Weights of a small transformer language model.
Size: 14 layers, width 160, 2 heads of 64, MLP 640 GELU.
Training: a variant of Muon for these matrices, 177M tokens, 5249 steps.
MLP neurons of a small language model. Each row is named by its layer, matrix (up: input weights; down: output weights) and neuron, and shows model dimensions 16-79. Each number is 128 + 24 x the weight over its row's rms, rounded and kept within 0 to 255.
After each neuron's rows, "fires after" lists the tokens most often just before its 100 highest values on Wikipedia text that the model never trained on; "fires before" lists the tokens most often just after its 100 highest values on Wikipedia text that the model never trained on. A number after a token or word is its count.

L11.up378 [ 86 111 108 137 128 150  87 143 135  96 106  76 121 108 126 127 185 112 150 112 141 161 146 143 168 153 181 130 169 139 135 148 130 112 123 118 136 117 173 126 123 118 110 118 122 173 130 122 114  95 103 130 123 146 151 135 159 206 149 123 156 118  97 139]
L11.down378 [116 106 159 143 136 103 162 145 121 159 134 136 133 108 135 107 140 158 141 148 130 169 160 120 154 107 126  83 130 124 117 157 121 132  99 132 121 161 157 148 148 143 114 117 134 120 104 153 120  92  88 134 152 119 166  64 132 101 156 168 135 110 109 119]
fires after: "0" 30, "9" 19, "1" 16, "2" 12, "8" 10, "6" 5
fires before: "5" 16, "1" 13, "2" 11, "6" 10, "9" 10, "7" 10

L8.up457 [ 85 132 110 135 150 150 101 133 102 110  95 144 130 141 114 109 150 120 112 116 157 139  89 101 121 114 143 112 151 113 154 110 173 104 198 133 143 118 127 137  87 160  99  67 124 136 179 132 135 123 137 150 110 153  83 165 125 121 109 109 147 133 145 127]
L8.down457 [100 123 147 128 143 139 148 152 127 121 108 167 112  93 120  98 147 123 149 116  73  91  28  98 113 102  68 126  96 165 147 151 135 162 107 153 116 100  82 147 122 118 122 112 133 138 157 129 137 144 160 136 131 135 144 143 162 141 152 125 132 166 136  94]
fires after: "," 55, " in" 16
fires before: "1" 62, "2" 26

L3.up637 [102 104 113 122 110 143 142 162 139 148  84 132 125 119 119 105 108 130 159 126 191 124 141 107 154 136 104 108 111 122 113 123 110 180 157 111 144 106 111  61 161 166 148 146 154  88 142 138 143 145 157 120  89 149  92 150 175 135 116 146 166 150 106 120]
L3.down637 [113  98 128 166 160 158 147 141 121 142 112 108 118 129 130 101 127 105 130 113 169 126 114 122 138 140 103 108 122 111 107 128 159 153  99 122 152 133 125 131 172 131 117 119 161  76 130 132 140 101  98 179 130 140 105 126 163 109 117 164 129 111 165 117]
fires after: "\n" 66, "," 8, " and" 4
fires before: "==" 21, "The" 8, " was" 8, "In" 7, "===" 7, " is" 4

L6.up57 [159 150  95 155 159 137  92 129 143 132 100 141 108 122 111 131 103 157 133 137  96 131  83 125 158 127 142 140 128 125 132 147 145 134  89  86 118 132 139 102 137 103 143 109 125 165 145 138 122 128 120 122 123  95  97 119 125 186 136  76 147 103 132 188]
L6.down57 [ 94 157 116 138 160 115 143 120 119 144  94 160 155  96 155 169 137 110 139 124 132 178 100 169 130 134 138 165 141 131 131 158 139 128  94 130 106 148 126 131 130 135 175 165 163 139 159 120 117 118  67 127 149  96 136 117 127 137 119 128 136 112 114 169]
fires after: "2" 20, "3" 16, "6" 13, "5" 12, "0" 11, "7" 7
fires before: "1" 32, "0" 20, "2" 14, "3" 10, "6" 7

L11.up318 [126 147  88 154  89 117  82 132 134 106  77 151 196 110 128 122 143 120 123 122 137 112 146 128 172 146 142  81 141 128 137 132 175 103 100 148 114 163 130 112 125 123 113 168 143 119 137 141 175  90 158  94 110 134 107 102 145  99  82 150  91 151 112 102]
L11.down318 [121 152 154 126  84 164 124  89 141 107 128 120  89 168 140 131  99 114 161 171 115 106 166 102 160  98 145 151 140 114 131 124 122 144 153 146  99 156 111 148  83 117 135 110 136 134 114  95 149 145 148  83 139 120 170 151 177 137  85 157  82 130 148 140]
fires after: "1" 66, "9" 18
fires before: "9" 51, "8" 24, "7" 6

L4.up559 [123 139 134  83 111 130 153  97 139 101 139 123 143 139 111 134 118 169 173 132 143 134 105  98 146 145  92 121 110  98 133 150 142 122 139 156 104 144 104 114 160 133 123 161 130 125 119 130 153 101 108 104 157 149 149 135 145 122 157  99 123 113 112 146]
L4.down559 [136 156 148 151 114  81 123 115 156  76 132 149 129 131 101 132 101 153 149 111 140 141 122 101 126 106 115 106 129 167 137 147 179 102 160 148  96 136 110 113 151 107  95 139 103 152 113 149 131 114  93 124 146 142 131 145 118 194 132  93 114  94 114 137]
fires after: " =" 51, "," 8, ")" 4, "\n" 4
fires before: "\n" 63, " was" 5, " is" 5, " were" 4, "," 4

L4.up162 [106 122 116 114 101 138 113 153 126 126 132  83 139 136 156 112 175 141 182 118 160 133 108 107 131 144  98 138  93 141 118 146 112 156 153 150 125 169 102 120 189 155 118 130 151 147 147 173 170 120 105 174 118 136 148  62 148 126 114  89 142 135 100 105]
L4.down162 [175 142 124 125 110 149 175 132 117 152 166 125  79 126 146 179 120 126 119 138 142 119 143 148 154  83 104 159  60 174 140  92 135 154 158 131 129 115 154 108 140 140 122 144 152 162 107 130 165 151  96 145 134 119  86  86 113  72 155  84 125 110 153 123]
fires after: " =" 45, "-" 6, " sq" 5, "2" 5
fires before: "\n" 47, ":" 8, " (" 8, ")" 7

L11.up570 [122  98  89 103 167 119 121 121 146 108 120 161 108 107 112 120 176 104 174 119 161 125 136 137 104 126  89 100 106 118 143 133 176 148 138 187 102 104 116 176 141 140  60 154 140  98 143 136 117  98 105 111 120 163 135 120 139 143 148 108 111 145 146 137]
L11.down570 [150 109 150 168 151 151 139 132 150 116 178 161 132  82 129 106 155 152 149 145 152 127 138  95 143 128 125  98 109 128  99 152 129 179 149 119  89 133  90 166 121 133 101 124  96  86  95 153 118 136 104 109 125 143 154 126 107 149 116 158 112 131 136 171]
fires after: " on" 28, "On" 9, " St" 7, ":" 6, " No" 4
fires before: " " 77

L3.up175 [128 123 128 117  85 158 113 153 115 165 129 127 123  91 136 106 145 119 168 154 127 163 104 152  82 117 174 127 159  99 138  82 140 132 119 136 109 143 119 130 129 136 113 156 120 131 200 107 132 152 133 147 127 160  97 107 109 166 180 108 135 114 113 138]
L3.down175 [148 147 128 153 120 113 130 133  93 130 149 170 154  88 170 108 142 153 174 140 162 123 123 152 126 123 106  89 102  83 140 105 102 133 122 102 123 179 117 187 127 157  79 134 127 151 164 121 141 139 162 150 137 115 114  93 131 154 123 135 167 149  79 133]
fires after: "8" 16, "1" 12, "4" 10, "9" 9, "5" 9
fires before: " " 83

L6.up188 [111 119 138 121 133 146  77 153 109 128 110 100 111 109 165 155 133 134  85 120 124 146 103  99 112 123 107 128 176 176 161 138 132 128 124 210 157 143 126  96 112 138 101 118 137 162 101 127 117 143 100 156 164 150 141 155 102 153 108 139 122 108 143 147]
L6.down188 [112 117 145 155 102  96 165 144  92  89 126  90 164 102 124 135 129 115 155 135 128 126 162 127 147 108  94 163 123 158 142 151 136 115 107 131 129 128 121  92 106 167 124 130 116 142 118 145  97 127 102 122 110 112 135 128 169 158 128 144 105 136 163  82]
fires after: "9" 90, "0" 6
fires before: "4" 14, "3" 13, "6" 12, "7" 10, "5" 9

L11.up375 [131 100 110 127  92 138  99 126 161 121 134  78 132 143 175 135 163 127 161 127 118 114 125 124 153 127 136 105 143 144 134 139 120  89 112 211 135 131 123 149 109 146  90 148 149 119 147 147 115 131 118 121 149 147  79 148 151 130 153 126 152  95 170 118]
L11.down375 [127 104 146 119 123 121  90 158 144 130 135 127 107 116 118 161 131 133  80 112 167 132 129  96 144 161  89 136 115 108 145 145 128 121 126 132 134 147 138 126 103 115 117 114  96 141 135 154 118 131 175 180 150 154 117  32 132 110 143  71 168 101 103 124]
fires after: "9" 48, "0" 33, "1" 5
fires before: "9" 20, "8" 12, "5" 10, "4" 10, "7" 9, "0" 8

L3.up475 [125  78 132 104  93 138 170 121 135 129 134 151 129 144  99 100 143 124 151 107 148  95 146 124 148 142  89  89 124 138 113 121  96 246 144 125 144 137 145 137 152 139 142 131 184  93 129 157 113 113 124  95 136 137 103 142 167 126 131 155 157 117 117 111]
L3.down475 [147  90  98 162 125 140 143 141 146 109 119 144 149 140  89 133 134 128 105 157 114  88 155 129 127  98 116 150  97 117 102 130 161 123 139 108 124 109 160 163 135 117 120  96 157 108  97 127 119 128  89 165 114 145  97 137 130 118 129 177 126 105 162 117]
fires after: "\n" 100
fires before: "==" 34, "In" 11, "===" 8, "=" 7, "He" 6, "The" 6

L6.up67 [150 125  97 111 142 144 131  95 128 138 127 105 129 106  98 166 179 131 118 153 176  72 123  74 141 163 130 152 167 165 146 106 129 116 140 118 116 136 110 106  94 145 102 108 111 106 119 157  99 154  92  99 166 127 103 136 141  80 116 153  95 155 172 119]
L6.down67 [151 111 127 111  66  97 172 147 111 145 171 158 125 162 181 172 114  96 166 173 129  99 183 130 137 108 102 146 161 121 135 140 137  69 132  91 129 117 124 131 163 148 164 140 135 116 132 127 122 129 156 143 128 123  99 125 180 121 143 124 147 109 121 135]
fires after: "1" 33, "2" 13, " " 7, "9" 6, " A" 4, " Jo" 4
fires before: "," 38, "a" 6, "8" 6, "7" 4

L3.up265 [130  94 147 121  70 124 113 120 142 108 135 126 107 153  96 136 142 129 138 153 153 113 136 173 126 127 151  97 146 142 152 134 110 142 123 143 103 166 105 163 106 137 111 124 175 107 123 134 144 123 101  98 139 151 113 131 147 136 126  83 110  94 135 117]
L3.down265 [146  96 119  95 119 112 137 162 116 138 168 110 121 147 112 136 140 113  91 109  83 173 102 145  87  87 126 108 161 133 145 171 138 119 117 116 159 138 114 109 100 146 129 118 124  97  95 105 159 156  98 100 114 148 132 135 142 128 121 123 128 124 163 153]
fires after: "0" 66, "9" 15
fires before: "3" 12, "5" 12, "4" 12, "2" 11, "8" 10, "6" 8

L9.up605 [135 171  92 129 169 124  72 132 109 141 126 144 122 122  92 135  89 144 148 155 109 150  76 118 105 152 116 159 146 176 107 125 115 131 162 144 141 128 121 140 137 111 121 128 122 105 178 137 120 138 126 110 115 123 106  94 141 127 131 129 113 133 126 140]
L9.down605 [ 87 155  95  87 143  93 126 129 149 113 141 174 130 147 114 136 152 143 142 165 120 160 124 113  94 123 155 180 117 111 136 175  99 159 109 130 113 116 102 139 183 106 135 112 124 104 145 128 111 109 115 147  98 135 116 129 146 112 133 112 148  82 108 146]
fires after: " " 69, " t" 5
fires before: " |" 57, ";" 9, "." 4

L7.up301 [ 74  97 104 127 114 125 106 109 114 108 152 129 161 153 128 131 137  84 211 128 128 123 102 131  83 136 130 139 124  91 156 133 123 104 222 167 132 142 114 149 151 130 128 116 123 175 170 108 156 102 124 139  98 148 161 154 143 105 119 141 122 134 156 150]
L7.down301 [174 121 117 134 146 142 114 121 134 138 134 137 130 129 121  66 108 125 145 132  91 139 116 120 135 125 110 147 158 125 101 149 113 135 114 100 145 114  99 122 150 147 145 192 165 106 117 113  93 120 124 128 147 157 150 162 146 151 116 108  76 132 163 131]
fires after: "\n" 24, "," 9, "-" 8, " October" 7, " February" 6, " December" 6
fires before: "1" 51, "2" 17, " " 7

L3.up350 [109 164 103 138 155  63 119 126 169 125 116 151 112 100 130 136  94 136 118 189 149 131 139  72 125  88 139 104 144 135 119 151 128 105 104 169 136 153 151 131 129 109  85  85 110 144 135 169 141 134 161 147 114 150 120 125 128 139 148  99 136 103 147 129]
L3.down350 [100 144 158 126 108 136 154 149 116 104 149 153  81 197 135 148 110 108 114 157 165  87 149 134 123 142 122 119 123 137 162 154 160 126 122 177  80 161 102 138 162  82 134 142 117 147 126 183  97 121 138 124 154  96 165  85 161 138  99 124 140 135 163 115]
fires after: "0" 30, " " 26, "." 14, "-" 9, "9" 6, "–" 5
fires before: "." 15, "0" 14, "3" 9, "9" 9, "2" 8, "8" 6

L3.up434 [162 146 116  97 123 110 116 106 127 135  87 112 113 181 159 159 155 133 145 105 141 122 135 171 125 119 120 106 159 139 136 174 130  91 108 120 125 142 107  93 172 150 122 154 167 111 142 133 163 101  98 145 140 152 114 106  80 127 149 116 100  99 122 118]
L3.down434 [165 155 115  99 115 151 113  94 103 151  96 134 108 145 135 134 137 122 170 142 161 112 151 134 133 123 150 137 118 138 181 125 129 100 153 106  95 129  46 102 121 138 149  68 148 115 104 138 136  87 118 147 128 147 101 160 105 166 133 137 163 111 113  64]
fires after: " =" 49, "-" 9, " was" 7
fires before: "\n" 52, ":" 12, " " 8, " in" 4

L3.up530 [139 134 185 139 115 132 143 132 130 135 121  85  98 115 135 156 108  99 122 136 110 153 157  67 136 126 131 126  95 185 139 143 118 143 160 102  80 102 155 175 147 144 105 147 126 134 124 139 116 110 142 118 134 114 132 118 127 155  87 117 153 133 112 173]
L3.down530 [133 133 185 118 138 153 153 140 136 115 131 112  92 137 128 143  96 117 123 134 171 175 145  96 144 116 133 113  96 153 170 164  91  81 130 117 127 117 110 116 140 145 147 127 104 105 129  84 129 135 164 132 108 124 120 109 125 146 106 141  77 110 117 147]
fires after: "\n" 48, "ack" 6, " the" 5, " a" 5
fires before: "==" 17, "===" 16, "ing" 12, "|" 9, "ed" 5

L11.up321 [138 146 137 119 119  96 122 123 116 105 116 109 106  92 128 175 135 156 146 136 135 121 160 135 115 128 147 194 167 116 131 159 120 135 111 128 175 131 128 131 143 152 104 133 149 177 142 190 132  98 137  96 127 143 120  80 152  83 139 147 158 127 121 114]
L11.down321 [122 137  82 124 137 118 154 127 127 138 124 137 133 127 160 105 168 171 139 145 178 125  74 136 108 112 112 123 128 147 118 124 139 129 100 165 121 166 118 118 114 153 112 124 128 153 142  94 134 160 181 143 170 136  94  81  90 106 137 125 119 149 120 113]
fires after: "0" 23, "9" 15, "1" 14, "|" 8, " a" 5, "oute" 4
fires before: "8" 25, "7" 20, "9" 18, "5" 4, "ot" 4

L11.up620 [132  97 130 122  96 107 110  99 118  96 110  68 158 190 133 136 131 108 197  83 131 114 144 134 147 112 174 121 143 171 103 138 146 112 105 147  78 148 144 140 111 157 129 158 104 154 132 136 135  97 137 114 102 136 137 168 135 152 119 153 103 123 141 148]
L11.down620 [149 156 127 104 168 106 132 126 151 135 123 185 122  92 122 127 140 135  96 158 122 118 118 155 132 134  72 139 138  99 178 131 158 148 125 112 169  95  90 103 117 105 138 128 107 126 141 148 135  95 153 162 116  94 114 112 110 128 135  92 101 163 142 129]
fires after: "9" 47, "0" 17, "8" 8, "-" 5
fires before: "8" 14, "4" 11, "6" 10, "2" 9, "0" 9, "3" 6

L3.up273 [135 106 128 101 158 131 132 172 122 115 134 137 151 108 160 106 123 141 122 163 172 106 134 107 104 137 135 100 131  95 108 125 112 137 150 150 128 187 128 120  83 135 107 150 109 183 111 135 121  88 112 108 129 143 126 121 148 159 162 127 154 152 129 118]
L3.down273 [146 119 119 122 167  81 127 105 128 146 125 141 105 135 114 144 143 166 118 160 182 129 125 136 110 109  91 114 121 116 131  96 100 111 104  98 155 116 130 101 139 115 105 113 108 125 105  97 103 135 164  86 149 149 147 103 140 177 177 132 143  83  94 112]
fires after: "1" 13, "3" 13, "8" 10, "4" 7, "7" 7
fires before: " " 76, "," 7

L6.up548 [118 115 158 115 141 171  93 137 133 156 106  98 108 120 137 129 110 134 146 126 128  99 134  51 165 162 129 124 141 133 137 122 143 158 102 124 138 133  86  91 170 142 161 169 170 114 116 136 129 148 100  89 112 105 110 128 112 122 121 124 103 128 141 138]
L6.down548 [125 120 131 119 131 165 113 126 137 140 129 131 134 130 172  99  84 107 143 183  61 155 147 172 138 162 133 147 127 120 114 152 127 127  85  88 105 130 141  95 166 121 128 127 148  91 123 115 116 102 105 107 124 142 139 170 138 139 145 173 129 132 137 124]
fires after: "\n" 99
fires before: "==" 31, "In" 10, "===" 10, "The" 8

L4.up59 [151 149 114 127 119  90  98 116 106 119 128 144 136 163 137 168 111 145 188 119 120 132  89 126 121 129 145  93 129 182  92 127 127 123 141 159 128 151 109  78 128 158 109 127 124 118 135 116 133  84 123 128 158 140 162 129  97 168 111 106 135 140 117 160]
L4.down59 [ 89 102  93 132 141 145 110 111 105 114 156 128 140 141 132 135 101 143  96  72 165 130 102 126 154 139 151 132 103 148 102 130 153 120 152 155 124 134  98  96 126 159  99  97 152  93 107 160 142  91 116 149 157 123 171 133 119 134 165 126 128 106 100 166]
fires after: " =" 52, ")" 4
fires before: "\n" 89, " is" 4

L4.up36 [148 145 127 165 145 133 118 136 111 143 125 119 116 157 101 136 149 147 167 123 132 128  83 143 136 166 169 107 120 160 121 166 112 105 152 143 153 163 109 108 140 142 108 172 115 104 165 159 178 108 129 126 136 163 129 127 102 140 118  51 132 119 109 127]
L4.down36 [127 137 125 104 140 140 152  90 107 123 117 115 116 143 169 135 208 157 165 121 171 113 107 129 122 183 126 147 119 158 125 108  99 147 182 122 137 150 124 111 138 144 160 141 105 135 136 133 115 102 150  95 149 132 130 125 126 115 110 141 116 135 123  96]
fires after: " =" 52, " Genus" 6, "\n" 5
fires before: "\n" 63, " Gar" 4

L3.up302 [119  87 127 126 134 133 125 122 138 128 123 155 127 101 148 149 134 121 134 118 170 138 138  83 131 112  90 123  85 163 107 113 121 154 138 124 142  99 113 121 127 118 161 138 144 127 130 161 151 123 127  98 100 139  88 149 133 100 106 143 141 117 123 115]
L3.down302 [103  99 141 139 154 134 177 131 127 119 126 169  92 126 132 156 134  96 113 129 154 121 139  97 126 128  82 109 110 132 111 119 181 173 150 107 146 125 134 150 158 138  95 106 133 123 141 128 156 100 147 122  92 108  87  96 151 112 113 118 115 139 113 121]
fires after: "\n" 100
fires before: "==" 33, "===" 17, "The" 7, "=" 6, "In" 6, "After" 4

L3.up6 [141 115 100  80 143 140 148 107  90 148 115 143  93 107 111 156  81 133 146 124  84 157 121 146 119 151 157 158 124 160  96 120 108  94 150 127 127 126 115 144 143 185 127 102 120 145 148 168 136 122 120 164 150 113 158  99 102 152  86 126 148 143 127 125]
L3.down6 [103 112 118 115 133 131 100 109 113 141 143 136 105 131 101 113  92  69 111 125 157 105 103 163 139 123 142 161 152 143 120 158 132 141 205 148 111 114 186  77 105 120 127 110  98 141 164 179 109 111  96 134 149 159 104  69 104 160 115 149 107 117  86 120]
fires after: " " 85, "0" 4
fires before: " |" 37, ";" 17, "." 15, "0" 7, "3" 5, "9" 4

L4.up364 [143 157 114 140 144 127 123 102 103 103 101 131 129 168 180 138 145 158 150 122 125 101 106 132 125 122 127 145 122 104 127 134 120 132 138 123 152 119 136 124 118 147 163 147 136 107 141 175 148 126  78 123 115 143 181  73 128 118 164 105 133  94 116 153]
L4.down364 [160 145 123 120 110 120 106 123 118 146 136 134  90 177 123 154  95  89  93 122 182 124 114 126 167 130 141 126  97  91 132 121 137 126 188 116 152 160  97 162 123 103 103 133 142 157 136  96  61 147 115 146 107 134 150 100 141 163 107 100 115 132 146 127]
fires after: " =" 36, " h" 10, "b" 6, " ft" 5, " al" 5, "\n" 4
fires before: "\n" 46, "ps" 8, "y" 8, ")" 5, "ady" 5

L6.up507 [132 121  96  83 139 144 140  79 156 139 183 155  97  99 105  96 126 135 138 166 106 100 150 122 138 134 154  89 123 117 118 113 154 142  98 147  93 132 144 172 120  85 130 101 136 169 118 150 128 130 103 124 164 155 156 102 130 160 113 136 137 121 111  92]
L6.down507 [ 83 159 125 191 148 114 127 148 113 113 120 125 101 112 137 154 204 127 106 112 105 162 142 154 112 104 126 123 130 114 123 136  98 163 144 131 153  98 114 151 102 129 123 113 141 113 152  88  99 139 152 169 117 136 158 109 160 161 135 134 109 117 177  93]
fires after: " |" 18, "2" 12, "6" 8, " R" 7, "7" 6, " For" 4
fires before: " " 50, " |" 10, "es" 4

L11.up220 [108 145 143 159 125 117 139 108 124 120 145 155 127 120 128 112 118 125 135 129  99 111  64 115 134 108 134 163 108  98 156 144  79 145 116  97 148 105 122 184 123 174 108 122 125 168 157 113 145 113 120 148 174 153  59 134 142 138 131 143 136 130 158 134]
L11.down220 [111 124 143 102 163 141 122  97 150 126 153 142 121 128 139 118 154 137 149  92 112 122  90 121 138 126  88 211  98  98 157 137 138 132  91 122 135 145 123 157  89 153 126  85 110 111 126 130  86 103 141 123 142 112 173 169 111 152 136 114 106 114 140 143]
fires after: "1" 33, "2" 27, "9" 13, "6" 6, "0" 5
fires before: "," 73, ":" 8, "." 4

L3.up45 [ 87 130 189 134 152 152 125 103 124 132 152 147 120  89 157 116 140 109 115 110  88 142  77 105 119 156 148 146 106 186  95  89 107 147 145 108 148 120 105 128  82 110 113 136 139 122 182 145 117  96 117 105 110 115 129 141 151 135 131 130 110 151 112 200]
L3.down45 [119 100 162 103 135 142 119 122 129 158  83 117 149 174 121 120 121 129 118 136 150 116 133 147 103 149 133  90 174 100 174 162 133 134 142 124 154 115  94 130 121 137  84  92 138  81 121 134 112 200 106  95 118 144 140 133 176 122 141 165 140 149 117 133]
fires after: "\n" 86
fires before: "==" 21, "The" 13, "===" 8, "In" 8, "A" 4, "F" 4

L3.up449 [133 111 160 134 149 134 133 138 168 123 122  99 173 103 132 131 189 124 137 176 176 132 126 179  88 167 118  99 157 123 137 135 128 126 142 125 128 115 138 111 124 167 120 100 149 139 130 146 168 142  87 138 127 143 121 131 132 128 164 104 129  77 112 102]
L3.down449 [132 103 139 128 122 113 134 128 175 129 139 145 146 125 135 129 148  76  90 195 162 133 109 186 127 110 121  79 130 130 110 151 120 107 152 120 121 139 176 126 161 166 131 147 150 131  65 111 194 133 107 131 137 154 105 129 145 144 139 154 127  91 110 144]
fires after: "0" 78, "2" 19
fires before: "1" 18, "2" 14, "5" 14, "0" 13, "4" 9, "7" 7

L11.up357 [104  90  81 135 124 143 110 112 138 101 119 156 133 123 174 124 152 118 137 155 187 116 149 113 171 102 127 121 124 133 112 118 105 182  93 111  84 117 143 147 134 132 120  87  81 125 147  96 109 124 115 137 143 133 136 132 154 186 101 123  90 122 105  83]
L11.down357 [127 110 132 116 190 123 133 120  91 103 118 133 149 116 161  83 150 116 140 182 170 112 169 116 146  99 113 107  88  84 110 119 137 113 136 117 143 111 129 144 139 153 127 108 145 125 119 109 125 101 138 139 136 130 128 129 121  96  74 123  95 136 138  68]
fires after: " |" 27, " on" 25, " –" 8, " in" 7
fires before: " " 85, "ors" 4

L3.up385 [135 123 142 139 130 132 122 155  99 114 127 112 111 136 128 118 155 127 120 195 129 132  92  86 120 111 126 160 117 103 138 146 123 115  87 124  93 132 114 171 113 124 110 116 136 130 112 110 129 159 165 114 111 145 121 148  92 105 104 147 137  89 193 155]
L3.down385 [147 154 124 121 120 130 119 121 137  92 149 144  88 117 122 134 145 147 132 144 109 128  88 100 140 109 114 166 151 126 126 130 137 117 144 110  75 135 134 159 114 121 105  88  77 149 144 133 125 162 106 132 107 119 125 135 122 106 127 149 125 111 176 129]
fires after: "1" 100
fires before: "8" 26, "9" 11, "2" 11, "6" 10, "4" 9, "7" 8

L3.up540 [116 156 109  83 157 137 124 125 128 138 146 122  95 160 146 148 105 157 110  92 112  54 121  69 135 142 140 126 106  89 135 128 108 102 158 116 142 153 108 147 194 101 126 118 125 157 144 129 179 108 140 183 149 140  99 105  99 169 147 127 161 104 136 111]
L3.down540 [116 106 118 126  86 148 149 175 153 164 160 118 142 118 139 152 146 102 151  93 124 116 123 159 126 139 134  88 145  84 117  83 122 150 149 114 159 105 126 120 105 131 176  94 116 112  88 147  95 151 157 138 125 107 144 139 100 120 126 109 111 128 111 160]
fires after: "1" 72, "." 17
fires before: " |" 38, "0" 12, ";" 8, "–" 6, ")" 4

L3.up310 [101  87 131 134 116  84 127 115 113 135 129 166 144 103 140 128 136  98 134 135 169 120  87  70 116 110 102 103 114 161 113 109 123 138 143 125 131  89 103 111 111 152 148 136 135 141 146 132 163 134 168 121 109 123 104 141 143 129 137 147 127 113 129 102]
L3.down310 [122  94 155 131 130 149 144 125 117 130 141 136  93 118 118 153 152 118 129 124 163  98 128  86 135 125  96  93 117 136  92 124 149 168 159 144 170 155 122 158 142 134  99 107 137 131 139 137 142 126 145 118  81 144 109  97 143 109 123 140 129 117 140 107]
fires after: "\n" 100
fires before: "==" 33, "===" 11, "In" 9, "The" 8, "After" 4

L11.up277 [130 137 128 143 118 120 143 153 155 151  97 128  85 131 168 100 137 102 114 109 144 132 164 129 144 154 152 121 134  83 138 123 158 134 113 166  86 171 155 107  90 162 125 130 173  87 166 194 132 100  94 128 173 119 133 160 159 126 148 133 174 142 133 119]
L11.down277 [110 101 139 134 152 129 149 123 131 142 106 129  96 128 141  94 111 170 101 107 113 140 118 141 148 144 123  73 148 104 124 177 142  84 149 185 122 130 158 154 122 112 125 141 138 127 116 112 100 153 137 107 101 117 185  84 157 113  84 135 119  75 101 132]
fires after: "9" 26, "4" 14, "7" 12, "5" 10, "8" 9, "3" 7
fires before: "0" 17, "4" 15, "3" 15, "5" 12, "1" 11, "8" 10

L8.up76 [119 166 156 143 126  93 106 131 136 128 100 108 108 123 107 120 149  85 177 123 131 109 111 118 108 148 170 144 140 120 152 107 146 114 133  88 113 135 155 165 149 136 143  97 120 182 151 175  95 118 111 113 157 116 126 107 144 139 129  90 155 140  76 110]
L8.down76 [107 137 106 120 120 154 144 118 156 147  69 106  82 150 208 128  91 101 130 149 113 112 111 166 155 111 133 175 132  94 116 143 146 146 133 140 163 131 119 146 137 135 138 101 104 114 179  95 135 141  99 130 141 123 151 137 147 135 149 166 134 118  79 136]
fires after: "1" 13, "0" 13, "3" 10, "6" 9, "R" 8, " Votes" 8
fires before: "1" 18, "0" 16, "2" 10, " %" 8, "4" 6, "3" 6

L4.up507 [102 139 125 137 131 147 106 134  78 118 114 144 138 110 117 166 192 138 152 145 134 111  95 104 105 125 114 118 144 139 106 109 129  86 138 121 106 115 137 157 175 139 112 151 124 158 156 129 171 133 122  99 140 148 145 154 150  98  98  89 119 110 132 104]
L4.down507 [139 122 130 121 127 133 101 112 132 117 121 111 107 130  85 121 139 148 142 121 116 125  70 140 115  65 120 150 124 139 119 135 103  94 132 154 113 165 122 143 132 122 156 123 142 128 137 107 160 136 116 110 124 144 112 136 148 127 156 123 117  70 122 148]
fires after: "1" 94
fires before: "9" 30, "8" 19, "5" 18, " |" 8, "4" 6

L3.up134 [131 110 162 165 149 159 144 145 134  99 123 139 132 124 136 136 147  90 137 122 123 127  97  65 154 134  99 131  62 137 117 110  87 181 148 111 136 110 147 103 111 138 147 132 173 106 135 133 153 135 129  79  95 139 109 142 131 110 137 105 144 151 124 135]
L3.down134 [114  83 158 156 173 164 144 138 137 144 133 136  91 119 104 128 118 128 124 140 157 112 142 114 156 131  70 136 123 132 123 157 125 142 131  95 142 134 142 158 153 169 132 137 128  99 115 113 139 112 126 108  54 131 126 103 128 114 101 140 117 151 145 123]
fires after: "\n" 100
fires before: "==" 30, "===" 12, "The" 11, "In" 7